{"d_model": 224, "head_dim": 32, "d_mlp": 896, "qk_norm": false, "attn_scale": 0.177, "parallel_block": false, "init": "normal", "init_std_up": 0.0334, "final_lr_fraction": 0.05, "train_tokens": 593200000, "steps": 6414}
MLP neurons of a small language model. Each row is named by its layer, matrix (up: input weights) and neuron, and shows model dimensions 0-223. Each number is 500 + 50 x the weight over its row's rms, rounded and kept within 0 to 999. Numbers have three digits each.
After each neuron's rows, "fires after" lists the tokens most often just before its 100 highest values on Wikipedia text that the model never trained on.

L7.up190:526425516596478475483570515459401556570498515509469479516446492508517407497562453463458499492509532437512553502431535427483523486448526527519450498512526544526534486512504540484574468469518477506486464418501470492458564535467413542545434483425505538547478555485539485506572531431372522497460528581505587507535427519418484573637520577456522499557482475527570578484383449477454534487438487580421485498466524452442591533509476574536512555481448584492428452505539479542502435501572492541563432499487510471544570496446486583537415571486481534514544422526432577500473542397495526466439532496531502504439358557468401454528591524557583565380469458502548581429491443564572516549413
fires after: " |", "\n", "ri", "il", "s"

L3.up303:498618478449443523516583449576489444519550515476437579551472438626534545518486568492509526465401502513539460579504372478438507554554395526507501554495553492422510527588447534478520484519499472605541580484495514431518528489564535469560519455439528543480493465536577445508493433445544550441471408543443505497544508540487500505474502483511460470512467492535537485540469451563532535487534453501601516404535513415551436394496531511505566488536515543482477499498440465515547586548479536441493492490363508439514424586476515505415521567501520565592388483585486553650466516476492476498515510502477488436483391531556428550527496429535453503478496426523515483386577534482487428433388
fires after: " In", " in", "th", " An", " I"

L3.up877:560510484477470501397420538453436492576513515502494544552549516483484512490501515392590559526520481491533640487420357551531502568488388508556542560591547508470397498399575544494555464413443424547500491519451550511494578470496512498493458505479432475473451563561505553505467504579489545483460553562570566568488450461407553502457542439544368523467525486550511511447457485531549528494385426542510522548559504388477561538518497495539482548466512538481467497377457468556478586499524579504452539537485524465552503545505520508504533472555431470463348477493493415503541492436512489515503528536505466491574537464511437466489484509486518392543568509509468463586523409590572414493528
fires after: "th", " W", "ra", " Com", " met"

L3.up63:469486439458466532496479538549474496395527502515413575454552508550472552530442533475547570564432540471478441526598475587515558473561524480413504547444483477477476586524441516520482442443415465560501480443514538472479446466623526498387512445473542386544531488599489540535567423503512494454542484393513501544491515519543548526503426469539593449534554521459566640582407496576563442531575512500555380450503581497509523538572533534494478517553515466474497544443518548423494426587460506501454437509546394492457445574551460437502464601484539529468471436524562511475495529507497592536535483536444445473421523457502511428438539450434513501553521387549548422475470545494471440521470
fires after: " ca", " Ca", "ba", " Val", "par"

L3.up475:469510545483478498480470486513505512470462483460525448552509552510440471481556477529562530480539536481448511485534485539575385427473554496428504531464431585507486443558513455435521497487507440558473515454462440512525532493524469359577506456583405500558369509539459529517478493538504527400492539500443542562535504467546445561589513615645553513418466618525539624425457474468480532435567496475488542442513573513541404467479492450537544493532535543476501540559514569439436467499495561479427490482541431400511486526534439436488443581447538499525461464528526558610504464489542467551412486441628463553556564608478501483467545466490527458466468394508457527451512445571463560593460
fires after: " p", "t", " T", " Jo", " K"

L3.up452:576574483480508488489531559518478439527517555420506490462513486485409533542452499541561526598462433451583442572527506480453466479432523532436577532490544545633514433398473572491531509534560500485521560499474476480607489459468512437420472545463492516445526441531530534339461472436452520620519505465470469453518486545483366576528497580482469504537586550514523530538483515541501578540588464451485529521506479565540400545461442526518517429458442535565526546467441553523500424510497498453490482420468452588485547619551518578534521432453489515424462523452560586615528444453477477488479534510565447481464467462584556432471476474503497526484478563526564432495488367483475443483400
fires after: "s", "ar", "b", "f", "g", "z"

L4.up135:532521463446538506459510474467530510475537546581489499479390564538490589497426530603525460440448449522499525387497524420436603457538501530524560580475491573391486569465430490545571498594506537488498517481557470487535501477489477536503482513455536439540548469506496492507456533604500491448547462495381553397479479408485503516588528558454473471510567491519457550561570490516541559484432501586395468490495422516510486464572521426448511562554542427483481500625508580508533456433388606456459484471566514478445533397426497560480526616475388470552535478467498514591563470431467513545469409465487414511474468511481560559482462503486519526576619519494481505470509458489453565437519
fires after: "n", "th", "w", "er", " number", " F"

L3.up223:550566544515524529498580501436473544443576624439512522494503437510496529417496449421477563472438459562504552577434500574528565522575552575390471507410427450564486521575428453467517518444508515407395482418442507540565529600421510519481442472486522454486538511420535468422517518601525476601489516496535497452519567455490527464493405459552461508435518538456489534471507551477578558528463492453505575472487470573493461414499514516418528524420440452511477506487490477561484518489598486526460418481479531442517445448522516502476498541560476487486399646540499541466457445423464528529458451538536348508501542521500534509556590515498537542584529500404542517545465514617568529492457
fires after: " Con", " con", "di", " de", " a"

L4.up797:461625557543460443425454493528510414524547371494563606460450533507531418552508436455512450460539465478514454586473515466550542504433424517426542506454527484540625535460491450447547481526485498555466486423477407498476510489531525481539520477491500516521435496491449359625560515493486576569529438514555434516427530579509408490422485545550497579588524518571502533449469493468452523443505469491570576599556494464510568487367497491573453505494421482459517451530466455480565513489413497440481430581493560461484522421507487552568490458492423480475617587528529468476537542541494462492523439475489517523548501514496541534528527512519576568423508487492499498407442494633563482436530
fires after: " ", "-", " (", " met", "ide"

L7.up172:424565535540456498498486481446547563505548504474490542462402464466401570517500511493554570615520487464468563480513518467436530502582479437448550443538462478457610550562470487543529437464486440509556513441590603556453512479483371456521415471561557494512457560490565534433447372423508512549535537496536371479490529452484470535447536480385501477379599578529494517552479525514476522484486543554504515499514438578543621533521463560535469437488509578466448502508543533484501478488552476506494479491482527434579414493444434465501523548492498562477444438491423527473495585396446519525555492468472550557467397488519539465448545573531537577421544439531625423516556507476491533478539
fires after: " |", "---|---|---|---|", "|", "|---|---|", "-", "\n"

L4.up233:492574545490503560475516538464489512530426440529534450477543555519360481549458502409492433512562557434465495448436526453567494589532462467457523483484593596534458517467420499547474487439494506521474422431408574452564540483508499518545548489555537461459404582499462501625418451393510550562564586532509512441647583464516490511493432352455505529494558467469491509547453482432564541377527562478464451473538451518445547528540430493474434490556467531474504465467492416485523505457489499565389435476444487499558574565530468543606480462494545497562542552510494602432497546511418521466488582557535530545475528495473488469466520413569558484504474494531496444464534506531452532563461
fires after: "H", " f", " F", "-", " B", " b"

L4.up288:539503406427449537458482529523471529527438525471393625470524453391542515473488452465500455536506466540523569466526458563553478454523428467435462512519502547467430486566564510581470662467528444484592508555434528513473526444507462592492520514498443435393578521441396441505549505558504536542452492588421479491476534509545489541488436569496559574512505572434567489521507508536541544588514515524522421470571548387539569528522464516418545471465624481476499496448441423556466522562489435388583548461429477501483445564493558561409488464429486527521465525549498448494503585535449539505466532566555446425477508567465511433551516499505484484463494571483524570444422564462432524475496
fires after: "s", " S", "c", "or", " C", "en"

L4.up19:534513417470458483513575486535526503497494328504565452598507482491561586552410577479525537527597533534634511487561552505480405546464585408461568552467417440487540427495549463521568549581464534531543490571507504536552590542507465462444618484511471457464497531486467543399477517443507523468491501435508531574531560537508529554448527498477444515551413507518495475560436517560442573522501516509508459512476524524409437569520451522546549524475508465514475452451380443541449511463479527488438412426551466506379449548471424457492447404489525478511441517464502608456481468433510461489492537497519527521460586501465466413518594455518514445555499492582564532469465419437491567511425
fires after: " co", " Col", " Cor", " vi", " C"

L3.up783:423499503494464469350601503560362504519502501529496450527414548530390452411439463565493435545540437439418467507471497496620465469552581587552609491482478515473485460485525478482537534487484545522515597430481505422486473593623505522552467477455569498485534457593492489358573476524651454511559500484417489490505481461540531489512392485474478439503568511541573447467555422485510476477469525471439492519456466412499464437577427470579483532471538545515588519590514467459468446508475528494523514542449505513514572382559504524527589516499487458475565496564496540490530454497505470497553511541514445516572583536527496440489563438448452495542503519482543491403499542455562517512522
fires after: "s", " S", " ex", "S", " an", "t"

L9.up308:449453488450500449465524570567452522351433546504449532459518591553543539531533504593516433534500526507458528469472500522520547554483553528514518470479460581532484465572424555467423532463486489583466497563496554542566487529536485467486445470531428444487567596514426445453499460435469504466488498445495505553519510541506491541540530494473452573421499473492503481516527460489492569439482517523584394481467522501498486576521486500542429446505545568542496524516527554554510358537494485452517513525448522479446583487406398469448438428472559510489515722474531534384520534555465568461539532479600423506438564425521587436490471465390374454555453574546516532468489555466532551530539
fires after: " ", " c", " b", " C"

L3.up123:472561488471436494505479563513491458480464559525450609426458481516415531449549473519500501515541457456627496497560493444573390473542478513499465529431488457383443501481496475575496527523488500439442554459622460462566469521493458512456567470556434498479420532462423538604424509488508508448437488501534493552502559544489528410569500532443532510550573556413531522569490512453509480522547541477458510526549563431465478427435553553507547547409495556562550496623479480393565515507491494519505507497535468447423424504515462468459525598473549505555501521522528479504405402473403531518597511510526500450641418418597472515446538558571610454474519439512507448496519384538442482507505
fires after: "s", "ur", "ar", "le", "t", "Y"

L3.up606:524522561556460480561498541531539469561542478508520530469468464519552544470534459525610455507510477479512514491526519422457531540487354562471539397499562445534476492473485556401475437516594573424540449585493514522431563481478470578487549499494455538441524451502484531529437559539489600603529551514491549507402489420568456486404578486436457440591543518539509406532495505525487490579582449435458447448508473451456455515460465427537424567467468499554519429567426545470473427618463479491458496491502485528569516451530495415486575585512558459516468470502429460462521512461477500545437416616557550534554575511426539474611514437442425464482527473569500544513538507414387496523461
fires after: " ", " de", " con", " Re", "-"

L3.up438:384525482428469525354528448395456551547493537601573553549466538524616521524565452509502506496528518453466549457471510538445378408492509543527488567452408566503473597542500524503516511620483437513515484352390512506531476499450576483560488450518453480527531445438536548454516508535544562509509423509469452405527485503490459499516575531521438554542464440536548550454535466478400455467441509450474540533501514463467455449469468431467469499626552490558463467513589528515518417520470516473494504433540420411449559489519489534505558564407543477531453497583498467611543513506460487491479497566497555512449556572537448526510474515578543558557534580553482522536380548490534500513440
fires after: "in", "n", " O", " V", "w", "an"

L3.up124:657533450525477496488479431584556526488512582568448516503513521430507537464466523620584521559545522478483560586543542539475554535492419518474493482527403606465445392486471530467551470526575376519507587466558525513552534499455532496521437478530572449513539529482505447541482589513457446549494446396448548509485506471489422612535456494545488449454506536377532492546497476469406510463518421507500500483402416448535505509569554539472559466485406537379418557506457482539502449446473564509521577546489479469552493502536373505500513483414473477517523484503509614475537513472523517538533508502455498504618479555511490560381487437491542363500547465481525531515469546506538453454455
fires after: " Com", " F", " Ma", " ma", " C", "te"

L3.up28:546546530528538487429490539503527589452473548508494422474545446375335459534538420584468548484522474428447567473567520402593475509454434401573519432471541458470489553488506440593500464501496476457513420502497494426484553436487448502487531551567439594505503511424558505458517648503599497614482537586461499484556524431528491548526447608483431514527491465548506529470503649486507521395566499564442492573480476564541523565552444492449540498482403511513525588524490415546548514461503630480432521460429453480484570503435535526452495472531494484475489484415531479522528500482456554468475499460495578552469521477476530483486505484506431557574548442469528472414472533507485495536459
fires after: " Ra", " one", " de", " F", " f", " De"

L8.up7:635506485493460592599543516467549555503510533572491541502486530509423518506512457472510485546540517517471554460541440499474568540447500553523473447518574597507611604553453572454494474537521524474437558522501494499525587395524519527505494422465454567519532466438486501488529482497549629510432466457524499452455386521455452526507546458482514499495529540461533522538558491471569393508531417455524442379423510455509532593497559498522532494428483386501524454393493489478435511427442486511406493432369485481489564480478523470461522424446494453398511476537489525468496478580501475559511519418530507485546520505523341490489522533641501470599627519447557563559497472512499453495501
fires after: " the", "'", " in", "ute", "lect", "er"

L10.up878:474465439525428544464447463447484448550529392483532494530537451491555524495487422557520475548533513431578531483479517495563543549568499492502504483434453578542491562434564495448501553472508512469463508543494474535512503429526482467567503491513448527596631469473497522416497452530464480509529492628502523514470528572507443388488530566526485495581554434486478481479486460457553393600413415546536441605515437502502523540465505519506549569594586500525446556534469538510432475603617487461575475483467473485394491455557455474440514508500568429481486553459525377442471442486592544430526482616485478471619512543449501513554477533382519438401505599507435530447456532471507515511430
fires after: " ", "-", " Car"

L7.up257:654474529531498453369451535586477590444532462441469556430536531553528472466442494519476531503508478540453413569497442507515490561453535435460558497457580507550523484476537492501548577471439511496519474584428590508583493525453472436509415630430518467457550479518609466433558530461528473573545525468461423518554468473467432555433475539510559496491576434532496471485530494454454453508520521425604555540475508524488500445438554423447502591560422480568499509482434489551519437515431509515601532497441464464611509420401503525507512541476458431553497486507549468510503544501597512476469517404525513560541459555561465473409473614510552450459451518477507454497377515458526548570467
fires after: " ", " Bo", "\n", " bo", "s"

L4.up15:578532528534461431512488525411462503434434487511524496444542358459561443526504482422491541415480498571457477617431511524647513479474474598487539474484546566504411489523472483446451431579578532480482483470534442525552451577517497554507465550440447553438534496485578554443507574591537480526556490521564423502560581451427520450458489542541495587543414512500511561550486523476533486551539576527541452522467475467401520512446462482508589521469474541531461431397493544559506487476501448476527452421479572508502508538522536538392518439517479517473520441536505447398554486478423494561442422544579453546413563472539509466502555403469509528469418476429488581538563569557542500428573
fires after: " Con", " con", "s", "ef", " Per", "er"

L4.up385:569437477539563572551559458473597509455505522534510519537538449537525528439538456555531468558549485534497511534530470491480560486522442558561544528453534533559432498492525432579496404503409393457492520469430426435425503422488521524522527455582483388484538572505570460537500541549527427555409438557504399489404447460456492474452491444575374634511462503530511422506476398476570512401514489471473464430444420509513473529570496534552492441498487495501454522469486552615400503554503488533537483590471495597512488539538500527477539550465536454442579499511484593494462430474428525433515541469539537482530532593502573444555524452485471427547555504579415433530547601483533525464513
fires after: "ro", " Po", " new", " po", "o", "s"

L4.up37:489586518529467526493568585622470527469577434526524477447501503542435494538503506496491514448575454566571498546464445594577496515468514455509404546463564550445491513428523486519473478498505535443404471507423441542453504496462440512477496507511496548551408565374573455512466544546556522510451461587484532453494465494455484486562461510548502516539517506550434505534587545471453480498548555467463430426479602493518467514442544579391521487448486504537474509601445501534432451440520535590494455513465450432522538495405455419442539529533531449561603559553507525484442537534488519571580458426504489430487421490455402632454509608464461533364514520427536562516447463516438594451507
fires after: " ", "ult", "le", "s", "ion", "r"

L3.up320:519612473516544645511550514608512547468514490526582498444472511497479522553503467663500541499476459422587542525503495442436452533480556523566456514506566536453487441426501475576433483476508487427528457456524552532400458567547533466426458516517509532507493502515440489536456499480416477552522521497510603488443513401447545462526585569553450554549458493460485461454533484573618501479498587404527551398511556483504420553527496455487491501558456439557437555519449453490612462486511460479529468479500480505483329528469536395528482551463547498539385546554586487463446523482461472536480509582456460528511438473501393569486517556588543398449519501491458474533530437499536512532489
fires after: " E", " P", " st", "n", " St", " p"

L4.up674:582438511441455507496516467501499458503601457508519443442491486518460507505565567484501459456508557565572528458464497468578513488489519443578528412597488458466408542524451456454379563521403509412585423467527483505509517462415432425466560554563485484504519477484523539514535463623580626512418496567447491500503461497516599457436575431437484461497473556488487575492580482489535482429452516546559515435469503477582520515559535428485467410441435476498548493487372584473489493542532593396399479530506481535499548535491553479532556443493509482531618452583537525484458574461471496468468505515492505479545428582576480552417439396506538575429548562567507538487503494500537530469480
fires after: "t", " T", "ol", " P", "or", "."

L9.up311:548461519475504565482530511576540538451463476412386493480523525544498548538555514495477468493564454542466474488429461510357479463439528576446531512522498394498511553503614515489551391463515447459629434517515556495515511614472529416560563518431421458460497508476548592526501428479594492628542532492458354554533427446466459557459446483462465495513474461526511510526496490540433449459413462484432436536419508591470499422543482436536559511523485516511580423500537518526378474436467500444467522497562461489580519469571508465538559450631526544582399468625536571543487516515539504510501525486471566480527452468488510505549492455559512505555515485547455473450489500505580489546486
fires after: " |", " O", " E", " V", " ", " A"

L3.up82:599554566432397542474525553569482471543480503519428389533488375437462518482566466561537501526536466535628565488540475495561495510532513479538589502456466537564505487493449529485477509515428437473383566531481567527552503427463505571488476465512544532413499413597517557436564515475523562495482450444506521510473514466575610494511559495503505466463468540500504469500390426452475525497477536507559472518552558403507515501524509461546598550565480441479403451476490414444419479527540484414489512419529415490489411554598469485537540396472489494471463530516607569554451562441602499549539513568480481524604446514509472412474520495494438454533436516635477448499457476539489517530470
fires after: " C", " Cor", " p", " P", " At", " ma"

L10.up627:539465500439581507439463472502498501460518440484571563490451574479541510431403610466488481490488499545478519499450373473568531537415476544610526518501438495518546615398520498456501462549387513577443555499461490539425543504513523451544536526397513468600495408556461509554502526442527429497528471514563532537590516464451509486457532452490533425547517509541553482487507484443535425534471564508656450442482440528520516524548445566557556637530504435492484385557536428520441458508521457496452513427462451481447514515526589548439451517516529560502460413557525465455496445425520537509539539487499499494506443470533487458446483579435587411511610574456550550522536477482603546461487
fires after: " ", "-"

L4.up63:580373504552445500524496479500510478596618587458529476523480475543468416511531501586504520440578521527560428515541438497564548537515454524545494594559439402489534495538557465573513431421490510506475536492445527503496553516504450491528498492521520489438494491601587551433573465420473568434457521419457506489492462464508428557456585589505499526512497438543526520437564578523512453556491480560519452480547559444544488522482331535451469502443460523482401522532560484413527491520330483437465509568545411594580445509578483493526541494473554390486531471511482484456469449526530488578404535484487508501589465526583482473485540488476580489493435413452412534446470511521492450488489
fires after: "\n", " c", " ", " g", " st", " b"

L3.up512:473460531542486455494517534416419475432494629459463553504492497484548443469385531545512512472511521548516471481472463501474526544391504529577581522597484552562547549568512515436513528566540549520613527488563622540501507478498513418499417509466418569530560530494420491529491471587356467507549445548473497551446514433501500499540463596449525470467403495425537485468562466468471461511463462532481527422466515537495476553484519504526437522530487503441566504479461435398450467547463495509433451495540444525391531555504581471625515487553449559463496603586572524449455549472499508507482501469498551495454399489530416498568495476540498539518398520507512452479556481689507414457505
fires after: "r", "g", " Ru", "ri", " D"

L4.up686:401601474566624554510460410393509498546538505489525476481573441529547418561492474546442473516490431507504482468426364431566423495479458526510507434447544466579467508401473621420459494512536515536487451521435462476491536541508493492425486490480471415521510513421502522471533511553516452562482459509376492531568488516597551477516565484527445482550492518463573586487462491518481544457479505469586479412518554616430506554502479505487560487480589520527505526441423535529520472537547482464528542470493545486485458559523484439401586478450537527401576553569373458448500516542480513559541541559509538519645446554459507540495443576468559455508533437496481493551541508481503440387455
fires after: " ", " comp", " de", "c", "J"

L3.up39:540542489552476496418549462536513529518544476527540532515517476499458535468485516463557516438556489500499412438512415553550451501519376585490495548378451514575509518531515438483421384587413451500564570430501491508567474536558545524459519507510550471420540484448496528544452560486657455517568497554491470516464569510524547567446519492497483480595483567411515499470501543550568500453518566454559511501378544509472477495555551496397465610477492458509420584578539478564506562479581431439459427369437452589571409519480498454519500443562462508450432506511530555491471440527559518469547537486437454537474564483500446560537523459573404441459512541511493510437548558471441457443456
fires after: " In", " in", "par", "in", " At", " Ju"

L4.up660:577494503491582438537508536478472488532495504503539489528469464529425501517525486494473547587560473509424500507510510431398445447477523374627478515451441580448393476462492524481579607431518546486478545475472619556492586454444572491460518533463539512558471451537521527488532450466481499551509505530541479497456552462503470492542489579461494458557381629533554486558537454487555489587486583550561496518505500483507516542470468503453456504515468624519431530525434390490556456443576582501532476480545433492506376454401345484530612504470556549439450389519509499488521572420482507396557580555554494497520509595483464558472503480422537534474497477484475497451512510481507462491436
fires after: " P", " p", "P", "ar"

L4.up415:534587457535481506543533583554474575414518520460503502530392488432531500549504471497503551509564506467557448570674453504621454399504456485441383578537431501469435454472565533541442522412488484459464432557516519432535511499542498584505414557523448484520544494492458632442474457486542440531615450505518486499563540493507457520523470537490549434439532525443507467517509489459491432492592549474550508517502513448436522584434438461531444591420510523456554533473499483539523452455468628505472531496440490520521443506478551506588618560536482515439446502413458552405498517469490434522440555525522520484443437515483439377504477490494609435463580504473528534482552500496526462569508
fires after: "b", "c", " b", " ch", "s", "as"

L3.up0:483518503465491571531599470493488450589421452560503432498598449606462512488515485606526543531436480501504501398515488577516493480490455407451552450533564468553543449410500600424495540517435577381493490478467517457510485532498472584512538449516496520503497502533564531483470541493449532569486488392431444490555465528546477438536517567411503430473556501400512429535495504419622529534485477513553540440499520658568481504521456512513525531498452466498584527449450501543596481497518432428490606511492523531520459453498520502463402524475446440479597536434483517435489528509469522466551539432463551452581454446574530454470508380590572556423519431496553492426488458525429555487530
fires after: "s", "ur", "ig", "f", "al", "ph"

L9.up697:492461498538547523488488425399467475472469486525538532465520517474542490520375492531496527590403532432368512564501414557544511503458499486446551528530491557538543491409492480448521587578415419508540531489570452524560516451452505517520479487562445478514459563508448490551502491502542541576530450428601565477517582524587574499569508502519492474550528507549352494576415448580518514490557492482512561517512448496551503542418495488458585473541518518555434431609480436529509546536517539524538487432403454456460502459459535478468530600497535481448512468464607415498410478534515407533478535468513516519490516578502576501478393538489415432494557492505501430616486553424443387553431
fires after: " ", " an", " re", " and"

L8.up758:597487579559467524443464438402530591493504464633558489548576607523555447480460440418419467497432534430521528530548499403511448519499462518545475431521448447584502448508463547492539538493531488459551450455510389521552546425537496424517520435491506475492466460490454604545514482562525573447511519483479426447455496513539511521408563469429521512526392501468562561457460437538597520528480533516471590586392517534516462528435449507524528473472399510495547497523571474521485441446562503537531418522494392518483499456498421463536502511506523568478560502475537538495554542494476468503583592489492508488538411509544502474453480567518585526571527540563342548482439468570519396465564
fires after: "\n", " \"", " (", "-"

L4.up823:494445521435493500537520572544561440528535509489509559640416479524430463491435583424528458497558505531462571427596436499462548495482448495517634424429440383511498581500488566436518381544527534491547523432547469515545476497460495456627427478541517526444509478611517441475456412511541544534503503518519510435464528522538547509492484543515542500502573494479492619399504490480519474455595460503529521487496449588495521472496481494618519513543456494437452486511449462424509504471536502481499494537572484563437502403539530540420462585482518527525606559463379533499499522475390461493585472460448465474489480465474373508519555510529440495649487524559510401517479521497503497467454
fires after: "er", "j", "el", "ol", "at", "st"

L3.up499:505479525597513460490525499477482624485477450412424435471509496450574495475493555564498475463469472578488529455601522430435562429515490450523465609467427538401496533445446532421513486520504464476525561552508575527491594370429521576546479461502452508544562483558551433568461541633503501530480559526518481537567543387432510442501464489481453573536406417483562555489505577523472517541476478594463528476431517522542511534565432490456502521520522494460511513459515433561547471511450513493486526414530462494460505475408407509408624378490538541465508516480522529494491566588515596540506500517558423546451456428552496495510528449507466559504443485539444468416468489435566505544620
fires after: " C", " D", "D", " c", " Al"

L7.up555:476537563403449609516460489441474530364553476480635413548540450492560457514508434541485457500569413530460514527482669441476517474506559549496461485490496509485489443419514418477438455471436424546451530521526501597531534561638497562543555593495570464499478573543495446548473468523531436456453505494513571564439520461441559455564495487462487593421435521453469503481440420430512437491570504490473498507539527463439460513521431476507551609492519485472491461447434503543443453497486609430514541528588598452486465555497493491518505514484486478472531473558488532489481559500426485461411469437562564562555479570424557458425511628522505508480551532493594478482549512537499484542495
fires after: " T", "e", "s", " p"

L4.up25:452472491541544401455553506488545504442610512524593433468593474575567422489547448527490442525428495427476440463484548585539488550470453506531502465495545549505469535546499525512435483488433537519539536522497493484545395536444446482485462470510466458439504570504525442454560545509468533538488516584507514477557493475490522516546571444492517489456474484487387459498446481523504486440444476466549521455389554472587606481540474494533486578428465587518500503497500603480423420468404530535507478556521463477572517547553467513522533525508514550511587467543624538516546492366382545479410446528654465454441437584543480528453403478592510500439464515536511521537498614479415419583467
fires after: " T", "t", "k", "act", "d", " G"

L8.up89:493643475449456423504562533596522477541523622475481538355544588512544505492431488568509442500463570533500489467489451568531535471528480483528519494467488472481499469545497542535410518469554492407488398559562569456512585430457506507475430499477487494474465477547436634486459471557485489467450508498503516440453436477421484495430510465426602642524513576609435538469522461463478519514455518415520516501529543492520550539395559519467475455543447532514520426510483499553537530461585534428517409541524491479486405525475493537443564475540624446456418499514568439452444512492454448540474509546570510443450475526448549541499522549579550434458533529506577511469436468508569570384515
fires after: " ", " D", " in", " of", " C"

L4.up683:516514508551422425602510398640507522596455450478485549542488492507531420473556534522470487641549461557577512450490491512545527479431492608463526417514505495526459501391535615542522459482501496394490508466478460556454542537507448466513478508528535566501530558462477405404548542474491513584551495524496598596508445476552407427433469482606493377523629460510516497464576507500498356532506557518432532502474448524494473477525431587505477512505535543613478462508437450500512440452490435481430421497451488489557456401518499450512462524496581496526578468482521504523457559493516470529436538443474473498563496473542496421476501615461539488545531511543434525484455523441537547495471
fires after: " ", "S", " c", ".", "s", "land"

L4.up871:438597461568563557547477532537510583579462537465512535527540459426492516503487479440587573538520483520517513556488433403512571455528464497489490398584550578466420406499511492582533473400494408569519495468618478576417455438541513476533462455424433572516566422475469502449583434474479516627494501489507460572517497483459471499516535464401492572536461498457500437480515446492457494530545459470523427438500439518430464491628499545447539536477553520475432466539521478568487497509582550440465499467428520461468500524556464517496458508604451569358509470484469440469558524522462499518529504640499518465498478593531642489508551530547489507589533482501502505416456546466482425477526
fires after: "\n", "D", "-", ":", ","

L9.up142:520485541521562533485536490476472452574490581552489591431438501496516582580413554459413351535442493595503540515510427541511524555454528518445614454528378416514580485422531522515446536512492463633534560594493428515449630525579554515422496513511488472456539484521495527511462517477523543418458402502482429464551527420492433528489557490445383513541484523536582563474466498479506410553484470534458517444440416456535485491490480527481536541539412551551499468556492562547513557495493513477486423551511450508463518421514607524568530534557485530516521503550521460485398408486519503450479484588394517457497435458472488512508506462557450482389548538496501462489424590493514565496479
fires after: " ", "re", " re", " C"

L3.up16:510542530481546515522443464396446538565481479535548562564427491552542387481459450552505483486517451474510530506438553555562486486491507490500565457453480428506493516542482557433568552548489539509573466549526499544538544478556551424468448491528466572464614486471488531475523418491544525532508470597558469391522509478507528493519493511429481483451511504591500552377498467523448470484506589531552462446511533613456466590514561431483513421523480582589562536497607486576571423483444462532440607426525440547468443496487494551442443534529389532568349463509502458496500560464549436503402471446505347560493547506474482549516580404499485450478499448485541479505505462462560521508385
fires after: "d", " V", " p", "b", " O", " B"

L3.up137:517535510525507516430577461505528550564421452468621535555473483452512546569586513539548509590443520534509461537498495474468474386529505529537424494505500452432524497403471412485504530464592433536509442460484515424452490502488484562426527502384445501450535485539508559492530576479501513561529540514557528529432494496495576441482465512532424489532453549557550490506539460591573557533571434458480412457487599529413414531415521455496544473489436442470523540536458552506523435555451485484444475498448377592511520452539466559490485420618586470469548545491485502453498529530409492468506476541629500476488529533604444420433498382458514505502457397576424528516574542550594517537510
fires after: " f", " Su", " su", "ef", " de", "p"

L4.up776:436585492458448541530530468429508455472526469509456534520548457595406486522501490382538471458482531483537555460489543562493566473524528510489455521471464531492598400459419564488494503516567442464456506538505583513497531511474529461560526495510457387475497538416412528446506480539483586589479580519514598543465530443432543461484462511444464484515506560459437617587467515523553543421552477567546533423569487525579478558455468490532483510446491499528402587435447543561473484479509530559395492517383513506481506461520469416472508488446497643471418540477524516485533444484478490599647500465531588501476524525501561488495591553517517489435497404472503549520486353426535499576448
fires after: " a", " De", "li", " A", " Di"

L4.up160:374594505529524534420536482446450604551590366439523538537504472486434518516511498538535501437572412378442462467458490485486544443571485467511502590531463390507490552484473497488559456536478540502543577551490536467559538409498572467407545539471492343466462547446386433527577494519515577510470547494562594459529518471496549452555512361509563436448492553446524464548467552541580603522498442493536444605509547491488580516431476436524532531503569427499484479519521537511442528564489495532506423554632464478484517509492504456559476503485511530457508504469483504491550554503490558375476516521498567520537508428515449459477580449497430536492526520495498424468446443463521540496465
fires after: " ca", " Ca", " 0", " G", " Mi", " Co"